From a checkpoint of a small transformer trained on Wikipedia: 4 heads of 64 (2 for keys and values).
MLP neurons of a small language model. Each row is named by its layer, matrix (gate and up: input weights) and neuron, and shows model dimensions 0-191. Each number is 128 + 24 x the weight over its row's rms, rounded and kept within 0 to 255. Numbers have three digits each. A neuron's up and down rows have the sign that makes its largest values positive.
After each neuron's rows, "fires after" lists the tokens most often just before its 100 highest values on Wikipedia text that the model never trained on.

L4.gate304:120109104116089139136123110152099114101129172096130101138133145144129139099163156173131117116120130141109149167088096074094099122144109131107097113137097144167127121169133191083124129141150160093118123119144108100143138070067131146158128096162133120141110148130111148201121148150150101133098147113128145132118184130111138077122131124100128136127092189134098114090127120109085160080148133154085125086108098179139136143151112104137119123131126161106144172100110116111149173118102125128149125155138136114123100155107124153144143111130159123097134143150125138115153111121123081121
L4.up304:115184129092151117104110123125176207090112174102125119108135145141145108121102115142116142138109128150112120154120143126187135117119096110159143160139152094108141128155101129171177133151124157162134117124127124132141145110138117117107144092170147127108096115144129144149163126100126117124127119100131104170147110124113102162175090146098090113137133136089095120137087153153122123159109075115112126138115130147116137104130152108136119138138151143116145128107139169144108155102190117134149170170169123122088119083140115118095110162129085150136118150159139161126117148157092166117
fires after: "0"

L3.gate114:141134143076176146098144165124121111109164146125106088133163135074168128156116137126132144119136109114145108116117161160105118107102153173118133145111131116066125140110117142092113125122108067125139113111094149149128123136107149135124137172143133116117103153130120160171147181130108109101119069130088116148124129145144098105134142106107114136135155129108147132168062149146119122122119110127165127131133118156147167162123135116145099107123111172160128152096146083163124108118104146109100140127157143147079087123069104142135152102146122126098136138131144145102168147113161136110
L3.up114:084122138093113084072163148162115120105129161146146106161184153115142154137119137130106129099126158134135164123084139131147121130132137154108101154170151140090118096169110103158134123122138107106136123129109165110140135129138178125144139132137131154107148160110116122136137135111092131135120150144162115108144139160136107106084102122118159097169120122096089126152137132159139130111180138113157068119086110148103161125150125104115177104130104111106081117113093116184158156124126083084091153132109133140137127102139111136115151168103134136170167091172113096146098113157141114110
fires after: " (", "-", " \"", "=", "\n\n"

L3.gate379:100111123158126144118082124181113116101159166114113121129137120115122095152137140118145143106172124121177126127088151141118120110115143165156147175121128166112118101136131152122133097122139135118105123164109105112118134096169119101141144107140122084163173131111146116149103105106124177155130133100131116167146112100164135162102119160097089139112131147103138112196117107104124161114112103130123125122126131087106176148103135108136124117146193136138114111104081094125120114095150149085144115138144135134126156081117116135098122149107122137123132194092158108115166076124122142139
L3.up379:088149138107105152085089133159142146106128137104113129102133080125110123121128145115118154134126122133122153126153142161104142143137134163120115143134148123141086129107099114115150161143145184181051112118126125080162144152116150115150072087145140117122179152128122108135094105137123128106122107148138115159135095118151146138118083126163136118109109101104100087103085126132132146088144111103138118121159107117096094150143142117095115147111107129147176107111107171157109105160128095158119133142160173098173128120131104164092065164136150124124076173130109107100086109117124113129
fires after: "1", " ", "3", "0", "2"

L5.gate26:135178174122107194171127155147100153091126143160125066179141120128113144153163147082142097135175128123186142132144164128107133177135154129110115121125125143094134118155121139070191136108145110149126107143117133120173131121140139126146089130097146141122134165123100123120119145096078105111134108152153141144138188139119098098160132144133125149125153093129104144093048124117147137147168100108105119092138104137164147169135103108141130124141132138141141143155117096127128124104122147113138114115127119136109137156153113117111151114141156133123090121179138140182138128099178129111
L5.up26:117140116144156132094145140170158151157107095126128150095148119140090139074112134116137146127127149154107113117103124109111131171104084078134168102090131126165129136108047121144122132122134141156155095139106123151185110127104137128080117116154133133137143103131129109139115191108146141109106113139112123106135109097133124093150133120124121201123130138152189109187120138162116128122087148094079155127079089127152118122081136138167148149121151117125147119177114100136094150123113100098157120153144113105104113151153142140153126091142167150111159115137127115127116136107097124108
fires after: " Men", " Women", " women", " N", " T"

L3.gate30:119146128136143114117118146119164124113149083084130147139094094146133111123134082170145101126113137141076123117126133141124160096153111140141127124190135142118191143140160112165103138127150115117086155171128183180100128125122134103178082102106171123097090111120157112088138109139182143150119156130111117121127166148153125154141147097123132130153160140123163132145143161167099136077144089143136146161137119096133152165142145159142123146123089123177123151152118104084134135114140090128143141175153125129141124190137072118134131141108130086117101098097117159144157123082141139130
L3.up30:110089092131144120168098127083152140155107137148094119067162122113130150123149161140135143138118094125137119152154171134120145108128142134117142108165112146123131130116150084163093104193120105128124160104073121124108146170129120118113116156120095160158147144127123171110136096137084158135110110129165135136132099138146111104139080141148096162119118154117176130067175107105172122123136105097111118140096139146141127130118153157187126133123116127144133152133115122156112150091159119102146107124175081110150095106131115197136142115132125115119118079130141100145091095148123141105
fires after: " M", " m", "M", "m"

L3.gate90:090091142166097102108124135131104153153138166144145119159102106110150124146088133168128086141135141122118154120045108155162139121111125131158126115127102094061121141138102136097113154147147087095106115127128093156105108093108119113075138145111116124158141160160146121130132135151124184122147152082121142137125129145117144129164114126134142165103119114132106185126163128122087138165133141147161102154128096140166087181122153103122142099117085113157110119103155144133142133147162102125130093109157118128115127114107128117134101144130125144125082138157114110106112117144103173108
L3.up90:102139137142132162130132149104103140106121169163105147073137150100135140123118115133158185155143169144152124099130114119133125137123141141130123116119115118148142095110135122141174155140134127178152150141130101094127137152156132137103113129107132145131159100136117138152164140126100164123157150086104167188123148125098142144121111114135077118146120142097122142123169176108158157173121170124148175141136138154158111132136103148120136110126150156183120161116115145130124088123134170145141177099175127070086152160107109158098128134125134137105078114198136112074123122130097136137
fires after: " was", "″W", "″E", "Early", " first", " ("

L2.gate3:160141170094127114102144107085165121088132188110147126132123087144132123087115112129148093137145148131125138088140112184130137143123147115134102150135160141165122120130108122132131145149100147103150168131132124151157103096143092142118103144145112115133089175103184098146152135119112123128153109127119135130091096101158160102131113121152155144157165114142142086124115138099089088122153086151111139110142150116120103154140123120168145074133113156121137144105115101136155118165117133107136121151128125186146121134119087135132133126106126116117094119110145162127155095172129092146
L2.up3:152154149164140156105150120128147091102138096098112117124170134099120139170077145145133116126118133107162146135121113150097101129086122129125163164110159142092090130171124123154147099161112154165147113089137125149146099119144127117159153101158114146146150159102105071138129122126089097146151100083115113134118157130129170105156179091152140110139149105113093137114137095119104067130108125126110119103104135091120117147162111123181151142141173104158146139114123121107142099109121126141127122097110156147120092136117112128079122180155121173112126127135157138113165113153173122114
fires after: " (", ".\n\n", "==", "\n\n", "===", " \""

L3.gate404:150129139113152100089148138130153108117166151158154103147197117175123126128161137111137098150162115116151125150165115141135058160114107099143118104108154104122123120156137113138117146133143199074148121126108152125150055107112107099135128137088143081146089132119130142122161116174181084109147111155122098142097111125115155164134111097085102150139128122099125156139148139118115109148107125171115140133125144124110137140124071084144120119127097109131082128111144152112135124143129100141154171120137111173124122143132129142107112125155143180115133111109148167122167139114161143157
L3.up404:109158117123149126129103125115107138110130108105130093136118079087113108133106112110090130115132162128151152095147098115097126126079088144137109086136128096113109092158117118073086106091132117080127132142116150117156105134088107118149090073160149150144121104119114133169143126166144149115124106125129117097133123088116114132146134162115159143149131144140159126155053113129145175158126145132139112099141121116139144064126135124123105127160126144158086150109145126100105148078169112128114113152147112102106178062098126121115139131138122130142108136135127143154151101115123071121
fires after: " (", " \"", "==="

L2.gate314:134145114096127108077143094118140155162138103164165164103127116104112078152126095116127141134112132119145136119120160188113146139147186107124126118118136133069102123118094107138133087082162084107120156110115161138086149132134105142124161161063102150130137169148155100124107110154086118162147153143167080119116152148121118100124151127139146153155109113131118137138130125115141154111111145141073107108098162127158082106121127176144144133099108161134137134139159116175165141114134112115075096075109072133147150154106085109111103098133122131159131120131109133113144110140150091131
L2.up314:134140110104168142168135099118111121123123132121148082086121128147130120119132140086143120107109148143106140115163131129146130128132095137144106145162122118159082130149086115156117135133147089109176152152109142144114163139124084169113126139108151099110159112167152106183119154125126143097108125159092122143080149135123113141122115165141131112127145145168107105116127183112134114114131140137112131101133191081145113163176118132114084109144091123129120102147108140133129109163162116123126129134109156089120109128142148106066148125122107094121089102067115104109150137146115166160
fires after: "1", " was"

L2.gate389:100121132148128119150110106101158162155104110152111122162122121147161131145115135117126090111119082136114114133153117165166104146166166108141099135147135117144107130118150132104132152145092103141159162137155130083115152126134119118098140160101119111110155142152159151171127119179144150112129125108135113136144129110145069156157111159110134145117140125101134175100138155123143139118169128108116128124149130149088140159108121177165073143131153121134109113092126121128114094100169129132105125143149131122173138161145159133147160129119139117157109113137150159126112158091154101111
L2.up389:115093148144092161093155115110140138138136118117164154140152114099124141158115165143118103097108145148119099123129110097043116149115091134125123157143148140086161153114122154137137095136179103112099108137149146109159146140118166146150128141158163149125124157124095123142106144111142131132102134119110082120082143114128175110135160139107086108103151095122115114126129113176138138081052100109063145140119124164098125121116113159146147145115124114124132142117139136123083122118153134124111153163144142125154133119126125109115129139157134193114139148113114137113130137118147065131
fires after: " ", " ("

L3.gate396:147096137137139129168091115090100138123167128136141132192127138134132117178107165125110160163104134121155108122141167110124075140127094099116190154103142115140122154097142088116124138123163114136100120102174135174150137109148127142099149124136160098100119169143117141131133097113119097104132143130149110136122113126160154126115153170136095108108117099137073133136131149130147118154118109150119134151138159146140167130131136144138159115127092152148131097145104154111119079115151100119161126169154149175087161155157164150123099126108170121083126101117141098164140137131148142123
L3.up396:136099140149082154157112165115146133114110156116142141127081120131142135162125130154154113116100130111124134126179152126137118146158169122113146143135158095159112071180158096119160108139187162159136143103134111146096155115123134115151129137151146129153112115085128125123159117090091161151142130128132124131096130083120134131123094161118108107134163148104136141111149121181109118123095130153136144120102131142133186120130148123119145131113100095118149136141139123123077096141157141126129115130119135110096122163117139177129152126154089103110135146141144122197131155076089132160
fires after: " G", " L", " K", "C", " O"

L2.gate287:154075122114095126154119105114132165102117117134127087128139159133190094122128122082072151174130081114123116126141137158108142139131145125132147126134117114160172126148076127177154179146119109119144103139140129135149126109143111090111116119137155100145086094135099120131102154169133144102109168100122105127135105139125135130126132140131127137173190159155179125136100168102130082138152140103119129138137124119142117131132114141153100142132120126127134163103151142140159123145142147141142114121135134174150154104089105108129142147126139127151152156139164135119145146121115143136
L2.up287:147109152127054100128144157126160163131150135133116109121158136112129169124091144114145131140102098142158124112126142079112127133162166115106107096119146127089168131130094102136111095081107096153147117149121139153147096119122143138107114116168140141150081123135144090113102124105153148164116151120128166138159115111116086132107093138100173112147091124107115119143101141090129131118161172115130133137107149097129089149056111150142146117184121114148106132145112077152143151166147097108141097148095135137094132143126068104091133144153111118150099163164093137149085136103168109143
fires after: "2", "0", "9"

L5.gate142:160136114123146135118072102100179135124089088109118119096117111189127144167143138147139067148139162094140131086123140114166126137131122113130162094111111105088121127154090133122131101137120137103111138103127194105149119118109135098114092179125131166130111152182115141122130134176094116110117129131143108162170142103122149142132095108093139143131139114128112091103160141106151155121151148106168131168139096138122123125126123102134129104130110156111103131107135140154181117114159120111088130177083143127171086162113116114126075141145113116135124153132128103133120136150108160119
L5.up142:130055135113152120142121141107107062108053120132092102112139138148130142129096140170159122113123102121126123132157110111101141171122105152104110162074133131114126121112132164076149131104123165131132108131085158149134095112147110097132120154113119178084152124161132137127118124127154153143120149151149182087124103097156125100141126170132100119108165123138155121086111108139087131105126106124131116157091130107117159138139113125091139124145126140134150091094116098116113152102094121110135117159147179104146127121145126159131131156117068111145094138135137124106130125160087114129
fires after: ")", "-", "L", " He", " L", ","

L4.gate111:142117108105131131151150109183107097115137136129129147081156143108174135127120151091126117112132097145166130131161134107190146179118120065135155119146116134103135155118138103095122166110105129118122137130158071143161114131124145125105128149139120120150131141094160134143148157129105108170110125079136097143112144110122081140109129112133112103140146119128125117120131124112127091136138117136104171148172147175144109148144131146140123109162104120118159102147150098161131120153131136138149148113099173150106093123097119101169127113071126113130099149092158122150106152104113121150
L4.up111:153125142105140182134155186145119133085154140147179101108102125120130167120162126146124096146125148135095158128154184121149107138133107126159124147115098120129155073104138122171122153103128153154130088074085109149129139107133169110117155117135138139164114137105113138128144125121098138142171120127160119107161115154137134172124172108148131099117142163142154120140121115109155142098105136127109173173128100134157118100089157130139134170132154116135138134198145111118085132138125075166162125129083099120124098100126105125116106123126092103137164134108137116105120166123107101159
fires after: " c", "9", " C", " G", "iv", " E"

L3.gate107:106120124154137084147110098112153079146159118178107108151125151192120144128117158123141142127139145089148098128158082138141147126157199155097107138104151118112134125128155156095144136133136131135113127191133121128111113119090117123147122157077138126070095135151137166089130126113103137101146128107119096150100047118142097115102138159099119105146085104096167147165141156129082120153081082113105135113171138101149115131109152138110099134111134137073123150118135096123118137163121098131116135094118134124154136140128109135142166127134137099099136116086145121113112134121140139115
L3.up107:140161149122155135127163126116130153098194073145156116104169140118113083114135149111150140103100140134134177109154142123147119157070113138094134166129110151163117119112118121142184125107117148151090137129162104166163105139103141108159102102129097143117151168105144143115137191079151122105125112153081157134128189122125147138153142112098105130123085138125143134112152102141107115113144099123135131134141121136133161102080138151141112110133131139127138122141148142141115125148136127082143156138097150136133151116196147157116094136098131114117149133165167143137135160116172139098
fires after: " Men", " Women", " women", "|", " men", " People"

L5.gate360:108053135094139119118139108112166130119113114101120127170109152092163137126112103130130125152157094108102149104129123159133159168131133140136153119122120099114145103119130112117105176128099093174147114116090166148131145109128157151125140100135163111114129145143180172113162118090148117147105159152122105137146147140132141154106125123133158137113149115134102099114128118127156096141158132104123137110135139121118166180152112124106096136172119103130049169134108089144192093171135170166103126111157114155178167130138102110112146078103153137124112149150099099129161118144104140108
L5.up360:122146109141138065106125148120123117126170131106136093118092108115111123161132056127136101093124133089124157128150118151136115106097088177132127117101141103116132128118116104120156155095148132142083124111111077104134110122122168146124129164157126137076153154143145146145150112111115159165139108156135167141126133107158163129138089174125136112154085099109119107132105108152141162136150127129114163085138138159136135190143130107130128063120134154155104154137081149184132078130138166104134139127131119137131105112122081146158133096138130127137142132131094154068108131147134146134
fires after: " |", "″W", "″E", " r", ","

L3.gate12:107097118103110147123104091115115202161125121160135160094138152135133123189109156112094177134099163118111162116148101143110167153142121164114139116070132133127133083100144154135125108125109111116131114111116142065093147163101107071142107133088138143172144124104103155115166134122135091154163147118133132091136137099141115120134150128084090092116125135181132144116117131109101130109142150115145095158109136139095110129164087134085151164146119110147145127124117104108095140121148152135071094109146153157151120115085146143129144160125106142107119119082147136084155130167106078138
L3.up12:114122123155130194124103129128164149112143164134128181139142088135111103053153161122131138116157088126145149153099111159123088144138112128157155118151116135145132151107155153071145106145133098143122116137111081152143147155132137167133133134125102116154122128120104135112137154097135146144119105156159132115119130126120124117129138127138113097165116148092086133101104118101124108108116129101103115166104114144121123117140108135097137096082126167169152154090131176155162125172074160114104094166141087096095143137098088120161071111127178137130160116077105124127118112154098104102
fires after: " P", "P", " p", " F", " ", " un"

L2.gate438:102118164179169108130149112141160124099140190109144121162113075140120098092100134100125129110122151101113135156142094125099121134133097113104109129170098176139169137135136135091154083098145132135134141094136120146101122127104135167115089132156120088157148129131137152117154160142111143147110126116106117144106157153112147142169090158139143127139137164104142117140130126147103114133073126128109150101071124160138121124106139149131140118094128147147136133109146135110080127161183111114112130145132158084131128159127097110093120137131121165112159094116111166137109124149118163126
L2.up438:104129103133130152122108124089116117114114128087117135096136107120112154137116087136133133116146145118108122160094103118099165159165094116136116098083073141136164129145124118127158132135182170156161120135166138135144152093107151122147104104126110137085110112135140118158143130099163125168143124161090135158107130137105088156175147115140139100113138143141110104156119111109128145120068149126134108137123135144116117168162122108118146148154109163125117162171087123105153144158092159141150098148097143163145154140141140169097104086116117151125115134174113188151098093131168123111
fires after: "0", "4", "5", "6", " Released"

L3.gate151:135100131146082125130117129126157164072169104111151120113163113126124110073147130118158146161133116146114131140103122140134127157104184129150094176085080129106104110088105131127123156139135149109149157180120150133135076126107140093156134128128145133112097144161158172153150121086108175097109146111075135095143127119146152112127138123132152145111117139159132129130131134125155119136134078110141113065091095101147116154152130145105142137118135134161153161097082135096118144137108080100126106145124163137118128127101136166152148116111107122108127091170129125146110158063136108146
L3.up151:168121120138128136125112091118134148132116170150149084098135094105116124110113139132110131163119149160133126112143075137152149138173095105136133133097136147089162114138113140140166163108149157134170120103110139083146167144117164123136114113145114134146124065133122128161127122121082107094125168136128130120092107173118120134129112106131139109130078102129130180093137100111108134148142158149109134150106141137126097104123124124099119126165118164158129126119157158094154110126128096134124125103120126144109122130120107099139104164098142137087097113093132129175121113147139181115
fires after: "\n", "===\n\n", "\n\n", ".\n\n", " ===\n\n", " |\n\n"

L5.gate382:130134153102141094135176134100129142117117156132110082136158115126083093119107098163105082108135157135125168071077158108122157135085117127124131131137151168127157125123138145124098142129146149137160135110090120172111126128158110141142113114136126096141169134142113093110163101134151151154135131114097158070121130165102154099111151156166109128145131142156117156124182099088135141124126152109120125132152122146136128151122152142111082092092138117136109101117134118130120094109164157141122152142165136103129144154138144144179093130106135153109120099146082118099082133109146125166
L5.up382:146164125151133118086128138140115134159090172070177093133161130097131110127122105171136151160103151172133123163145160118106129143128127145088149135150133133160133153123134116154143146114126150170174121096103139156108128113092160119098106091108113138105080101131156111117163117117104150142140099138114121156119110142132130094126113136123099141147135109130094121112113110124122173142158138094147163152121179094129131144121147105117111095126155125106169140144114104122100172136116145125078162111091167150096126114175092179108108110109124141130137119136156123135183140098115164128
fires after: "erb", " J", " X", " D"

L3.gate115:126122106138133118127149127147106127105093159147098143161084116154102144176125134157120109135101148147098127094106115129147107132109140113153147094139120159157149103144057142140141102091172150145107157101122141159147122142118102096133121124143112151152128105187124114119080110105156147101135134107097119178177113123109080164064122193139103113171123167131054113128126112125137141137097121103144132135131115146131123125119117102142165130141139151133072104189127145106115117081173138114120148151125098134136150147104124186172100143080119119105144112131133135150126136097129143102
L3.up115:137102122169128141149149122112106134118117085164103115130150167146120090120112126115094166149127131147107062093151138130164121140148129116111078096110114095133144128121116125143119109134116129087129104101123094136157087140126121111125079105128111153116089117113113164114099146087098146104156162128136128154138117121131129149146104106111143125138115125143106116117155091161141088133134125073050162142135087127143113118140131145146101145165133111105139135143128125095088102113199146158137119169144119082100120147169125111132159164189138108111107111105098098156133118151124140114
fires after: " K", " P", "K", " X", " J", " k"

L5.gate222:129091167122131111135188117148154168108123072140098080163114138097078131103161105118118133118126104113109144103191103146105109127170159089158095118141164137118100090107149106142121145123153112144105153094116132135136139125146120060118125122116115109107113153108146131124116106142153134164177134117183080125146127145137111124105111152127126159152098136135106143122154123130115152097092146160163126114141157123121137122148167135140119146100078126071138159090110107140092124126133122157140096147093131119123100137181146128125138130146170120116117124099124092109141146146120096139
L5.up222:130134125132119130126129117135141127159146129107143166136092113161163116134128142104134178139135120090122106160129137146153144137086134105134144113089127159139089127109110149142164155095131122162101146100118097128116123069126167114117150091180128161120129142083146196096127107153100143137140118162119116118139121102119100132119108137078167102135121167148127080105130128135110117065120092145089143090088145117181195116111117106122151098116126107149124144121117137129098141126155132110090118148138149118167149119115132047138128149143117112097115132170153144161110128196111109158
fires after: " c", " G", " P", " C", " O", " Gr"

L5.gate445:160148160139108106125125158126150122083070172121124116120149111088166143130099107149144135106112136147129125144140168141148101154124126148137145171108160130094191133119095117083143098143132127142070148094147131114107122123160131106090129156129105153133105120112144113144161108122149116144143130110129096121099159153121118126145085126149123157129137118094100093135091143130148152131141086123163163130159119130100144125161137082095136087143093144168157136114120122181163133135142149088138133099135140131153153097144079143147122085154121164160153127093133122083137119143147125168
L5.up445:181114160145109146168130158182141122109107151156142110169131146091163170128131102128162128110114145120106146138089123090131096093124104135114115153131155117135124147128105108131122133135121135152088153087101135144088099101139108126122104150133131125139156106127144106117108143137143093207166135124159085134094126163123109146144110170189105139142106121108127122132124134107148110126166102089171167136142147091091139128156135096145123111144102132137114113129135125168066109152167141096107147124141104102077151141106104152107126152135133138160095126138134141088175141136119108131
fires after: ",", " and", ".", " that", ";", " As"

L3.gate192:128115094136168153138122144144125148125109121142118149121130135109138137164122108099112141137149111134142098134142140133149144093127115158112139138135129118107102106087144098120128121119125086162140153131138136168102102146133111123184068088140144122131119185087097119158094157131115109167189148097112142131163169168153152115107129136132158125157106170137147169108156164103131129154101129134085133121124130116153134105138138060080129138088114099161127088146123097095115095148178144109120110145119116105108145125169154153195081145141149101095130148111125148122113115134137103107
L3.up192:139115109115075113143144142116147190130109113135107172165109190162128137139121152105134140155110118132141126126174105103165108133132118124136125099102142142173141122158102110105139100109138097134135090150120125131153118158127129137102142158121137116147162147168137104105117172093068143128136113127080111110102095151142150123131121137092148138102108133158152126161122102167093121077072153104133140166120080126114101106140149083164173110099142112120136144110108152171108108066146119096122158111094131136098161115122112109099122141144143156142163158129153125108144138128151133107
fires after: " J", " B", " X", " Z", " j"

L4.gate408:140096121149145159124123119162140133120129095157157147114152103136133137123135166081177110131120080129136125123138143122165103140118109128171138126177160139074133106158141158136144150130153108146152105112110143137105084137150118073104152099109150107137124110134093153126167106157152115117089141128155121158129139189179124168145093111135129088160097128091096141162072121114132119086127117104123164109145136099148109164124182132155148158115130200128132128082096109114140136134175085125148151131117137110164136096124108141151135127091131122116135103117126132205119157081156126120
L4.up408:103159146156104156112126116156152111067161098093111138138106116146150145141135087075146166127132068110082121117085116130094082156119131131090139134122125138131127152134098166106134152134170106162136148134160162135146107153107093114116106106109129130159113105136136129114112147128143100109087115140089171102176095169101141150128129130119105121092149178109141129114098154123126097124121115113134127121163165135126118107165121122143076137146144153098114095130114122099105113063108060166151149137103150117149143118157112115138151096088133089144110157092133162118142144127102165133
fires after: "5", "6", "0", "3", "2"

L5.gate273:143074155137143126153134124103146128141110094136153138142093124133156148117107092136156075139128150107094131148127185141178131150133149145140138122091146112109150158167100137126133139156132115129104106087097126206095155119151107135110132145164140112144150151129097142131106109124120145106118123140163107101111110154148131104154118107118147113167119134101137130138098142152144151158164129124138119116099107075110142119064142143096144140103120135107094077115126132143158130152136136138085108119135155084150142111111135172157153133144128138114070103125151138070070098117135099117
L5.up273:099134113119162118152160114144133149145103110166129113135106111110088108130075169169137149151140111102113125150118093141148125121134156106134125164094133119142145153107077124096119155116082110130136063121136154121117122139137133126154097123100135096141156127157110168136168181133082131069134155102158120118140130099145194170168138125167135136115152110118169116101136158114128113103149127148121136131159068109122110056153134137129100150128104147128124126171101106103179108141116118136150171146165101105124099160127162100120129094137126129130075135131118144141180132107102108115
fires after: "L", "-", " L", " Area"

L3.gate129:124139129120145157112119129109138149103169112128125136147089160099103150084129112158174163108122149129146118130148073105096114095106121114099112135158155149172129116160129167146134147086116136119090124152090110076148117158106156136180098121160151122162118161117125124098115044130134097180144110130120111133155099140131115177175065116148149128084132167154124093071119127138143141117120120125120117117118114120138135115117121126138143125126185135152144141095176141156163114118114145129124138136152147098132095114110107149111150097125146122096111152113116125141095131114100079089
L3.up129:117087125138141157184100130105166131137099110156153117134076136105143107142162154120157181173140121145168181136109149088116135115143116134139127156138089145125119103135128105143173116146148112125126150156101128142127096179142119143155161106132133101122140114132112129104108129154188111119124122136144155164126113159115163149143158110140130153125095119143116141096115181146121120104150153098163110156122104145124129098180134131146077141147144101145134101128153149084115117059169125144132131134112121140113108155193152139151167110152167143140105128142146108118118129113114133109
fires after: " Ch", " M", "M", " N", " m", "em"

L2.gate203:095128133144099119148150074100067154063145108123099120092119111134142108130136138125105129147147126135127194133106111129111103151160148147148143127080114156076119059160104140122134167117139130115112150118100138148091106087114146143131127122099137104114123134131110126129120126111088118165114158133149090094116131121110090151164117145100146137143116175146150142134126156120093115136161143090141116148086114092162104171098099109107132177070100155097122127121109119094159165173114137132151148145145136141122159135139142119125119131115146131099154123140110140124138146097119112119
L2.up203:124143128132121158152133075145109131110145106102075114117132098148174120154115114126111137163128141092113185123138117146130098146125096120145173104138085154126140096136108130103145123140137160132136149140116148148142089124145147170115131150106116142108131120129134101136150075141133125178123176141112164106097116142129055133170133153137111172119103173123161141108135094122076127108143155087100170159105157133165099167123156136129138171101096200136102122115102096144113118123172130091147109106141121148148146127131128127156111132120133152127176155135140110149141132133102109139
fires after: "2"

L2.gate402:130123129153119157108124140144112132119158120091157145121107143154119177139142098159146151126102135177144126112132148112166100108179100112136140113094142146118158089127098125133142148127119155166164098132163161134099110126162129165128131131140093122094163130134132093117132110117131084130141140121123130126114162141100144142124125125117182162107138168155126103076179118133110161119128116124145163092103129153136109146125147194113143163102144123180111122146139092160130168114146114165168105117107146111089137107155138086102097123125161153149124131124083102121151120128102093172
L2.up402:141128118181094139101131117160096124117125147147122104124130134127114158126155120130160132090119097163120151123122102145163118095170099078146108145112149155127113110141102125142164125117158147160140125134163160147094087119114094157092132124120122118117173128129126148123159118111136139162111156143120128140095118137101125145136109132103172094128154163084116126109108122120106108116146098097145114134120151130180113135124139132104150161099134154147152116163175144198135100182140132170129154196136135148121146114125109103103113129121172150098126096072188114122127092136128074116
fires after: "2", " was", " and"

L4.gate308:086156141181132112134110158168159164152140120077167101135129088093144133089103171094121076149156104131183144150139128120070125148151128146134140156131107107060089172125127103132130128119129171128089091124105093167143126159105107133135108114142092146098132130123136126146146115146119110143165161125143079114122126126154135143092113144122138131166116113147107124106137112119143149147136106126081145133114139142080122161115110134127146068113130138126117109146151165092196156110127093119100137116146116107147160094086150120119180086146106153146138118131128142120117154113109149165
L4.up308:169087150122123125145112159083130127136137150150123098127106081144155177130137119129093127145103101096112121172162107155091155119182133119138136165132143139106086118085142136165111152097151113173108109138106105120133149089126122100158125132152153125135116122118146130150143088103130120093169135148135114104127121160137135121160145132163086085167159112078073156133131104143076175095151141137097145171149135160112104102131140182144126118103164142156184114104130153111148094150143100138099160096143121113148146108116118110154137116105117109124107141121116139142132131131129105124
fires after: " (", "″W", "″E", " \"", "\n\n"

L3.gate4:127086118114110129147112119141111128128125132108096155157134157157165117139159146085059110141117143087160084104113145099101141108144113138146090112150090123087153144109116109139132116111093145155108104124137120123157112164114106115106120133151142158121120113141120137100150131117106122176111131089132164165109151092125145146122119130131149145113143131096105104113144070151090126167071137134101041098091088107143145101103131113141139117144167120154110134079125128080141141119164119120116109142105103146137152158152071102141120132145121133137107164089124124165119135089113113126
L3.up4:133114124150116103125135130142117137125162145126098107163142194106140093156176160103121145135180108151143115098088139102173130084110147127124141162144132126109161165132092070144169177161131143100147118086134088123131149129141122133082164123138145163154089139076163124133128132144088136131107130130119137092128140116123174096096151091131093124085130126090121140120152112100084169114151137126129169123090124149166128153136148089126140088086145087138130128091131102129154131102161120148098140135109131111121098129155175142153109164094137125115141150123126110133095144137148095137
fires after: " J", " S", " a", " j", "T", "M"

L5.gate20:117169096101103099164165125140136134114103126105097122088162119099173112136095147126116119169170109127096068099165165127194107145106092144181173102109121088164141098138107136136159085101132155125123141154150121136138121131102119149120121122096156130138139168104150072140108069130146112125110139123128156114153148111143092152144135137121144182132120182140132137099116137141146130077124152137119118108121132142147177142115122135150148130127090122128107133138108115124135134145114085158134125144122154155138146144099128085107140124091144130076122131153113134138138123102101136107
L5.up20:121126124104120144157183106105127115112147083130170126138154123144113100122161114155128137110139131173149128109130153102135178069138116143149131113123082153083089173111159118198123108133171132160120166120124127123091133112069107162144140148139143114129136147102131131124139141132152153110090142098124116160097086105104144123147166123112146149102121178167150128162147135144113096111075145175117092107103126106099124148133134140101121112104125175130095112079126124134133134101131148176121108150104090108104100111090184106124132124141155153095118152131109130151156129113132158110
fires after: "2", "–", "-", " ", " P"